MLP neurons of a small language model. Each row is named by its layer, matrix (up: input weights) and neuron, and shows model dimensions 208-335. Each number is 500 + 40 x the weight over its row's rms, rounded and kept within 0 to 999. Numbers have three digits each.
After each neuron's rows, "fires in" lists the words (lower case) most often at its 100 highest values on Wikipedia text that the model never trained on.

L4.up1594:510459539494485540539474466522459485478402521470465524448551532508559451536552514551477531539479510447470516500546529459535475489545431479554524498579429440492456472500453503563552542567585433490467470531524542535462535535565458483496490593526448480511524551494462615586504480516436483522545537533510492475579513566432464497562551536470546527477563507545460507506517473517466505540523
fires in: "of", "the", "2016", "to"

L4.up2340:513483496489499465446536570475502452486510457510449531493533542469551558490539454483475580501467482499499481460450504478470455521466497512513450488526527477576500475588513545501490578543488553516555564464510459452498532523573524475509521518580480445492535506479527522487508450588498488486421478520511476470510485536462417470557525531482507470517509469499500490490437510538539568456506
fires in: "in", "the", "atmospheric", "of"

L4.up2768:606498504471582455517554504482516487544534456521567470504483579443421494509473463459521568544485484460485530467506491490497497503604466490531477504459489495492408482520432448453456520535451475508424446530478525510484474514514450483495491491489453550562486515409475512437499443546539571439534471465517533544504459539492504495489516479527505532482555486521524494451496535464506469532467
fires in: "a", "the", "was", "an"

L4.up2415:545491562516568515477554558456537528482437458508507544507497554536459503591551491432480573515499461510528555485461493508488523509541493453532512550579528458496535515473403509500476525497504442495491502482571576508439481599496606514482483480492461445533554513471494541497475467471499525434500488475525476465492475533417460485497521499550545446492529544504531436511547488506520593504497
fires in: "the", "at"

L4.up1455:497545457478457476477473511497514442536531525529499473502477497434528515525449578475533482457449534529524542597476539443533491505521445478549490529492439530459586532498502424430441486557524497485535466554517538522496474510491477509473480518459486502501380449494518516589438435454481605499540525447485550502475513524454499525473497481517522508499507505381523555523476483500451507482484
fires in: "the", "this", "that", "s", "his"

L4.up1527:482500516515551494458499542465494425513462510507549532507446516545476524531483480479530521511550504555510548521437424484500530484495443394465507547563451464566556540564475523595554513508508533445482459419509509436491516537545532593576575515569520452501553543474479508482529516427497454482545471530474486540487435546471470499400447543517484501457525593513463460517512430528483463538474
fires in: "for", "of", "including", "by", "as", "the"

L4.up1615:543475467476439464559522497505527462530509468452490501501462513585506523479472533524452533514567432501527538550522459512477388453515431437470480521509517454522552500551496501532468562486477416505532483437536594467502476509539522487500517498457470493452534497419481521501516458558516517425490467508480620514547517486467459437499505542452544487545478493512528525565467496507533411496543
fires in: "from", "the", "of", "district"

L4.up1009:575473461522524505508479493443504463479536470544498511502463461523447487585486443501469547557511526445488488479556535503540445497503458516439425532467520452569488461484460471515536504516514529513533516504501462479497517573541513526461492500422465470529539540485527558504491537524492512541515459494509569493523507571485446443580494529503467490485482518526516534530555514484513453532458
fires in: "the", "of", "with", "a", "same"

L4.up484:477519505498529496477500475521450504530435482543569536495473532504527519501577482496485464453472474503528483561598441524485487472454473482529531443482539462559538464533508430468426473467491478430494512439478536489576456495537515535584541492508473573472469505486570525513485444479362451441514496508435576480491511482452457482468532500510473485480499613457528537531510505439575547524607
fires in: "the"

L4.up1815:525569460554524486529522473513468408458488497575439534407492471493458579479493518523593527457488422390491522543536550464490466483497463471482502557543556484493532499518555469520519506520512485567496543533507549516505471529484488501479453474402556495503487514488525500530441488437503600570499503491480530470514463546467519563488469472503533598490529598387527524554512458540542517546505
fires in: "this", "and", "which", "of", "that"

L4.up1057:556542484501529427456514620471518530478541501491523506523518504504512480554442501476490596490512446470506508530518467470495498462526453458535474491550495512542545524492483497418480429472546469485474510468459523522413489472493529480566521512498541465503513481518576595485497510471442465467525517516538489474508521492474473541500473550448521551551487463486487426499497489453455530480539
fires in: "the", "league", "for", "in", "took"

L4.up288:386496562448613558488482493528513489532505444499566459439504490485471464529544575470481475545557488510518527589508490529428552490484499443481480486454425495510461487519441475519489504516534464463539487497556491474545517501551514504542525609478523583498498534502503545529460506482408511507531499436511571474557486540434480521535444513503516579488567541456514473574445443443452554435528
fires in: "the", "of", "his", "each"

L4.up868:485514485471562486515491510473531530555406446599446520479476474555505513476544419469512526552515463487478414496515513437527531379527505428492532501512534405478496469499450486540479502503452428482438506443489486506506475504573532462544463520511429520470516464498571575534530524550538470454503457483491460468489536532472489462431564461475506538556540558468455558431455549534497604469537
fires in: "the"

L4.up351:546508479476557559519513550537529483480458430528509488475499503506509495497580529457496473458514522480471530523485537464505457510490503543503515498540489446513511499540473484509480527477493516494487456518519518474474498561528521480493511500482454532543527537542484612481578487518485531530565451461446532461520523536443436493564443489460547545454505479486492432445540472508580441530483
fires in: "the", "university", "at", "and"

L4.up629:549535508477516495454531494480494429474580541526512557469508473572482453422522463547443507455479475457452504503540508417512532476520498471548552518414563473527469472555484478536527493509485499546528570458470518498470456498491495543504542527461504504521559468434575525516480495479580471470449507461592504464485506469497473429494459432529491475519479495499523556491481521488589544473583
fires in: "did", "do", "completed", "performed", "does", "done"

L4.up2278:519499525550485494485473561459472487504483425530516597443464411517469519457439481574504540484560515496426526523542429468480533522487422501530521521552435492550481545511506468544578551556504521463495586512473492528489483479538451513480458542464473544505512455484392473559470521415528544544520503465473509514601542508454456511493456488511482549529531478445491480557599491461473525484497
fires in: "the", "this", "which", "any", "is"

L4.up1287:476504552538499492566526510491470487525486448463483500524437468545475542507554527481478516451545493517416492525498538511529501456552468425524534496491461408507480487473499385551467581508512491568423495479537526473528533527498470536552371535522529463484491510481488556541453513481527463496473453454553527432561525470450496469492531515566530511469535442471462423432491457515468522552554
fires in: "the"